Weights of a small GPT-style language model, trained from scratch on English Wikipedia.
Architecture: RMSNorm before each block, rotary positions, no biases in attention or MLP, untied embeddings, normalized queries and keys.
MLP neurons of a small language model. Each row is named by its layer, matrix (gate and up: input weights) and neuron, and shows model dimensions 0-255. Each number is 128 + 32 x the weight over its row's rms, rounded and kept within 0 to 255. Numbers have three digits each. A neuron's up and down rows have the sign that makes its largest values positive.
After each neuron's rows, "fires on" lists the tokens most often at its 100 highest values on Wikipedia text that the model never trained on.

L8.gate504:107150133151121141152129095120146092203143131061083149084085141167169186098120140082109170121155087102123149119120106163201080152195109128177168046140102165105115112124160127109152179094130146118172127166129109121199148141104108145115042121106063112122176164163128115084143156131169139116124126085140109117135160157138172168151145090164084047122112096134137143158100168179141213151155166117118094108092146178100120126117125164084130095128099102111143099071130144143137145082102146089136095122165111175150150110158167165131189109093131155150127121147129143087107165123173125121120071156154114120113060086141062122117116102130149148147079098154128168058111090155133136104137182142069145173127094100159168081177122051106103119193153171172121147132078138094152096107124097
L8.up504:046129091085142131152148108047127137137077137096147147145109087210116178088149131168102136155172133084192125134137118127105127180115119119116133123171104109159117054087118140126196084086128128111133127112136163080076176156118167101162144158117175044137077108103186106142125104116116119170138141096142117093159165137100148120157071091195117108157113116071125090147104089112127171142155166113115090175121090107161134177138093150109137179161150134081120116041141108102131089127125137174143094141164106137166165112081102094107102140156080104132171133136176079056122096101105125142139099122139089147131105161065085095116107114128119171131158136130049137073130109096130171154195139169077153104085156155099142151092171135140132136113187102124185120126140174174081057138107136
fires on: " as", " in", "os"

L3.gate240:111119083154080111109142115132168130144098075066150104145103193118147086058184113139113168120073161099074065096153105168100119129082075079113132100101080151132146079137167081112083069115099125146167139179091132160125121156160093106104093111088103136101112060172102144147171104142148157111131129155145205100141102162121130141098095190132109129134081110137134144129162143136115139165116175054105141119086180172108117072115170120096124180116143118060123174096144093128149114134105076168126074117137126106115123113121120114146168141120152165152063036167145081146128106190093115084115052104169111128143103126157118087138066117116142170143129121150091187123169106092157146153088134069118099140085102101130146163103175180104143076140111115139117143123094161150111106167197080
L3.up240:050144138123083168063139115096125202152092052100107133180088165123144135069132104176083154108152140131126056118116094165106072100109080136073127194147064136138117124137143099092058129083052072130143102125122157129092106124107081144162100093085124121122196143143131117129076138108176143161107139108149162113163113172146104180087150105097117114141090120099109090093126136151154202100154164127109125171142154125202116111155159149109130158121103130112134135136130077136139089120080129129149128120078141121193139092078163077131146106162207089131127132132117095083133149172126153072106072101156160095132174128131102133166116176113101163117116117120101106123163111119148167166087167097093098124109138160135158090089144154185138160134175201142043118115098174166126086123173114
fires on: " as", " As", " so", "s", "o"

L4.gate31:102072124131093134131125114166078166117148154140166110056142076166154106183067143086156105116123092027087135096122125162129147114198083147097127132170138127081124088113149161138141168142138120132143127053052100110110168140148084131137126041140130107146139101107166141081164132188166153155174141094135145103114103128129150106207163057162087103114155158135125133117132096155107129086126131112168159090133135139114142130115115124138135161122117086151102138127141148150083108100133148239158114103090129078186134115142095102160101184176171188117099101077143182134147102146118141096104128086168076143040137195131114132102087136163134111191134181106118095132153151118150101092172137176107140137113128129084146117146166164094123175161085110142125078117142093169204151140120098
L4.up31:150159147127144158145170096184159125116089122097139149082111100164119121170124156157168170129126059146118125130109107162101137137141126094088127056073161094219081136074128195123132101069088145138115102162093140158110132069168091109160110124157223122106115119119160151115145139168152145163030107134198130128184126182068147125139118138185137119200154156120142082100147140149181124059139135111135126129111154089117188134168110110118147143135109108115154117092130132053147174097157142124124103107103108093108133139131156129092130105131152145118084119179116112178150145137137125166087103111127175113155113141145101128148114051142108062125188127115123136133082196070135103090142129132119146182077156100072121129142101148142065142134148026097145081087087184113127082150138116
fires on: "ing", " than", "ost", "es", "uch", "ate"

L2.gate527:077094130157075125133138140154143124140150145110118114120066165174147111097070177126082177138045101082124144103123158107118127128119113176110164177168145195158097089099129128154174155153169102110102087119102121085145035156117133156161070059059127128152161167096129169134104132148188189124132076168092095150119140098129101155215164166162104112121122131121166125124118104177045127104085145113136112079108128118134217140115065132109100080118198143123128125145132149098182116095126142129176124105129101138169142143123090120132139082134063113186113133110125125182147116122081132146116071144158080122088079127126166163110133111124122072151134050187103135108143124127112062125098174123098124126125119154106167134092150105132122103167116124182167128144079199152126153182111136
L2.up527:098054133124133194130109122138172160171148114055121074125133152121124153061094137140098123156127179114122080105160096081151100141146084184179168154139116134083122202163134121174142115097134120135098147113130159107151100119101111137182159172125167102169143166098149090120121169139160127123065141139085124156133048161102123065117149127150085166125081118099168113133155123184149128158155092141173106119084081162164151180137170122163169112148175121139098115122154195115123125105141140157107130154188114117122103137151151134132089063103104131177103108132095088122179130137125137194101161134141139125142118100192064167102095066103138103201116029109127090090165128150116123148158138160162170167079160158097150146114152141104156128110178089139186132073074078119167185111082099
fires on: "on", "is", "il", "um", "le", "al"

L6.gate158:108127165078150125125129115146071133099120150196119085156098097145137089076144066078113085137221149093120137109189113091155140174103161082172083214112130081143172147166110134125139138142143133164134089129096126097189132154128140105112104173082115084136149110167155105159152067089170144114144124081162153106100135137147153168160142170149104213107114137085155190109111149154120050153144179117101087117132121115089125196170150111121126068108166164123186132099095150068147067155175124111123143124133139183122164109108123154097110084141136123188152111162128119085169113129154116138101108181134128057069091125103087142146174156144123109115192102197136148123134212138131099118113127159104174088144176156097156137123125128186147161137097121060116122079116110086150127134129133
L6.up158:112109148125083068135126144155161135140077080141079133103104135108092119148194182078155146130129172114110161096112127136137147198086129123074072114152146118125127137137115116108131124114119162098124089132138102155084082072118185120076134149190191138115139123136101140092035120157080141124146143135112180128088082116131119126112139158139171116200106169154129166173146161168074133114138147118117169110126117123144146150107135117044151151132091123163143087120136097131117128078135090103106101125136107080106180177161136116130098157186122087175038173098142152060093123167193119209135141161099189080148115153110104137089176143116110170125111040072167118078138102161118142172129140082145058160150143102134143135173118119095108127103101152145150159108229130139096081115138135
fires on: ":", "us", "ar"

L8.gate23:092143167082168109090132091096099136184087170075060104159129136143207099181137140154132157180169132114090107171136123174145100138099112169141164149087116129143104090152164186096107132116092106169124139086182170157134117104140095185127127090164126113191090055095140196115146174073100122102152150079091078158172147069118133107122080160128154081143130113189127106166088113120078156128139095143168127126093147229168139171127157121099124171147057119147140146152135079175122126119158070100135111150161096133100145087126108169093135088107099128149089079157104084138151137121135136082173116190091116083128119120146134095130093098091090157083101069084120159092162090163089150144157091151130094152146107131151121093143106099103120166122118064187112135114088130080122118121132179
L8.up23:136149143170180099110075113139084102161117155100149090173086130101152133160198130145108119124130116080114114148052222153111172156158146126146180126152048114137114105130106158131129123168156123144197057083148170145146152122121157148160121079151085145169082132130137143139129144162119130105149152129136137151164149138080141112122087157086131103119129149139211093154120211138120138128147074138091098102123133161151164146116091160117131145163163134124139121109131132131130140112114095130154060103123065126079130095109091155103137108171112106174153132107185106135102115138124156033100074154067051124116071112141194096111075098089155103072121142081084150184124112162088115123195143170118151163057158154110169104152140094132177134103104119082062160127087134123154080087163169
fires on: "ly", " as", " called", " also", "ow"

L4.gate38:161178089082180067189147146081093130092146101137059156090056050138157149149183150127135174160118140104114144075124129092102164141136142130156153078171104127127120090116132149199147171095089109106153077108175131113141126116165065174141076081107114148125160056139128152122130118132150124163169099153163116103126127145105141124142178099084124095119125105162113106126138142099097140155121144095136164089095140167116176124168081156081136060151108120136187146124131096101076107083139096147115053128181122108112139106129207145169134131125181160165139120145124094181177120163119124091196132071088107138177143114112138108139145136141076154164100097172115182113087101107138116141162080118110153126142150189117090136174138105145095117150162097160204089130134215129131102182149184
L4.up38:115154165124178121134098159112133098077143173095142189091113104072124148097124165147142077112148111120159137114084186146098099172096119100099187149090195091138071192125170185120146141139135160056117109165154113126127121157133145146150141082167174124121120123159100105091097061142160157196120165129166140121087094132091229147088051153150116129070146127131127110141107106175104116165124143139163100139092126081137128165224109111113118122074149132164137118169140105077143067131161158091086100173155144108118158091118111082144075102149041141130150110077146063089100174108100164142177096085138157115143159166122115164171125133132098114111091135113118130074107134104115110184127123132153098137145098125173113101139137080076144181131144070091082157119142151099098134135159193
fires on: " as", " named", "ai", " near", "ired", "i"

L8.gate619:207114113122121126075078119172108115104123126096109091153117123146171137066128092189144116162158165108102157096125117176138145170158151125126130142105057125168164079138091144129117049136152135114154110162109132149115116067111090145095094105136122089145116161148119139149105093105095113173110122059115096117079131161101142151080124094104106140139098100108138102123074168127183079105206161127096116076107138127129087147175141115103086117092082098089126100136106163078124104129154089152100132150139139163137152086054223143141128138045087151136132129156149145105191175189177079140115155113098097175096100179131070107121139154101104088102147109123102073160092053119177115137099093184116159142125151152114182135106070171138089124120181198135087127115138125111081183131160168
L8.up619:120123150128148112099065103160108157127153100159131128160136170159131178119104137105102123141128142158137118141117128092097067166167142080084138144140138165164094123097147121166189099070075142094172111159155117137120132163089139157132092177137135078085115114133087114150131154129170167123111115079128158090143144085174128156105143136155119117111113124074148057135112065155188105101111196120108089138179131142122046145058080158086159148141171090134140116149121090109161108178101142159184142133192141134137121121106133107171112160161142120135146076139053092071161125173082184098110124169124160120062130134121105107157097137140106160201117082112087156146028087087135138171163193168058165089122115176088139115088139050181144088169177147118136115163117124101121135090153137
fires on: " as", "ause", " As", " which", "ow", " since"

L2.gate703:110161142052087142136151125120110127128172130122172101124131131115255148124108147079197069180140128188147137078112154203160148137152121165126166118145109116088114074090169096158137116070161111129165169110170142127164103071140151122097128128130101172144134130176123157129185123141139143133062134090112112091085149076113130084123160119173171135138100139114160178132140140106160175105126076092166101096072080176153144117200084163141140188132151109163069114099155110059121129142232131088140114156145119119113165131135158164111202114060180118112106083095124125164127131111115098132117135104108110129083092162120158136135077131166120137134168143107131038172140163131176185145143136140166129113132148104123184070148135156150151154144121102132130126085150121176124090083133130
L2.up703:193117134169108081038154115102140151136140112127145052186105081053127128135064133106131173061118057091126149117111107117123121152145123136116099136154189133172054109135086140113118123090121111139148125137165113139117120162133144100112154114162141120138162091117141138094132105132153114117109147103132108119126148160162119135081125179151147112162117153138156112114133143143143171159154135106150077137078140146229169168088126110154121155115144048122126149152110143130117106139179164134132153124134132164141100138092203085044160161118101203172124139137083111163157169150110158083158099164126103142165103106170215117080158075021159125143195133119094152119093164065127115155136145107139155137124038122101141078159080147133124116138073173139178105160111156138173119123135177
fires on: "im", "ad", "ed", "for", "ing", "ost"

L6.gate174:114036128167161126116093135165147173137108091158069105056132155123185165136156114100143133082140155117097112087137146168199180135111124122103110175211160145077148076121145120122168154115095147156167173025147117153158178105087130124136129122100094186130085121173163145115102084166162118128125145127127125127182068108093120145098184104098104134159119140100158099143144126107103144078107084141148171117117089096138111157116111097122195130080124067125157131098168121117137147117185104119134159124151148100113100114137089043123099110124091141135107226093160089119062105106073137170105141168115110079116105114100034158102158154116110131130127103156076148131122103074112156168075098103074189163092119146068102126139135090171140128158167108122099134122097130148115102094133148
L6.up174:105086181171083111148106145159134119135144108053130132129186138048103176146156178107158223128145112094101115157118183173179159182130080126116087167100127090100122173093127136126194149125169147153140111135147058104151111158123085106079127107151139151112125141121106146124092149140082191185128117116157144151150166075165120133106074139122161149142103102048160102148069151190119090098145146107147186214108112130160110164093138146099178110131134104184077089106143137158109138161188164082137113199116084084146138172123126126112140069140193095114110188182193121132111128088138168161168114100061101103103065147120150127098134129101102135097075120129157139159130155108105121128182106114176109158114097152164155145142131111129143128102151114190149113123139166122104109167139104
fires on: " ", "s", " States", "us"

L4.gate555:194096110096102167092098123165117102091105102123108148160061201129084117076174121061141163146174141144106127184076180129199213166115159088104111126120129119129174137123159135150130123152129100182122084176097122153142170163095109068125154168188118073098147147103112098156107153155117089112115171123189143138136135145117081071106135133070128138144103104138135146109121150134106144166156128124087148108115083144149144128145174099096103066181142106134102142135153120153141128154128126060118167095152178186098171119152119078099164099151125173130127070101137044091159070164150182161139088093112110106095166088081100196177107125116099115145076157182157135114128112160025135113148105142145083128149162144137123120126136142120139142107151176086149073175132147133167102162169099
L4.up555:129148169057125166189151123115102063155105073213076119153162220115092155104150133173138175130098104116133146140155146114099136124070202097110129127120160095130164140147167139159163062165115138124182122115115093055063088158124135169108117139160153075096167126126051087106117098082181102111142107134175117131091168114148136140144130155153112101151111119134129138154076089155086120118113199099139104131126106156186119133155122164092125115087124150065162108191179121145081203108119138076153124134143162114119107140136087119091141110169148160148082126086090144120134075170093145141146086143118113148079139110118134162105081163133175127154060170107109138190127110125130158091116127050111181146186097092149115126143139123110135129162116184123155149169190073153151115131172133
fires on: " ", ":", "\n", "ian", "ang", " Al"

L4.gate455:108082101088131109101138147136109105132137081123138128115128130200128123131085097128092172096108154116106160129072184157203163109082092170165100068142126155132190110082131094079183116138078099110162110108142074129105107097091166121111134136161165163084157126118112152093124080130086178116153119118095142155146109133177128103196085126175082143140179132120126168153173168094113133107111115131169118148134094164123120089162093113079121080099122142075111161139227114131134146176199106111089149111097196150137167168171167153168120149096060141170147170150106153143092105111102130130113088141114162135198059104137101164135128109134177166164046123130142076108115116186171159176174120126166094125152152119092141140102138100106078126089177118125097153164108065169123078162092132
L4.up455:166115138108174160106113136147114093116132101122104158114120138160157148175169169106125112143162144113120074148185150135158108109165113187173106063098121148162103122076103123105052130185104070137168098107133143123127143100222037144123096123120121135039144154108178151074125146159167075171128081184145130155190120121144113150178083178132185120115103093122120126152103182135138086147118169113142121147154160159096081163143137133156070145119136114061100153060125209172112085073102158119123114146149162111140155116160170124156156151177144078096066129080089187160160133120100105118177149159165119103142148105103124132128184112146118150146134136116124180164135135145166097137128183162124120121093128123125046113117185090050128102135156123156136094094172137098094122096166152
fires on: " of", " in", "b", " for", "and"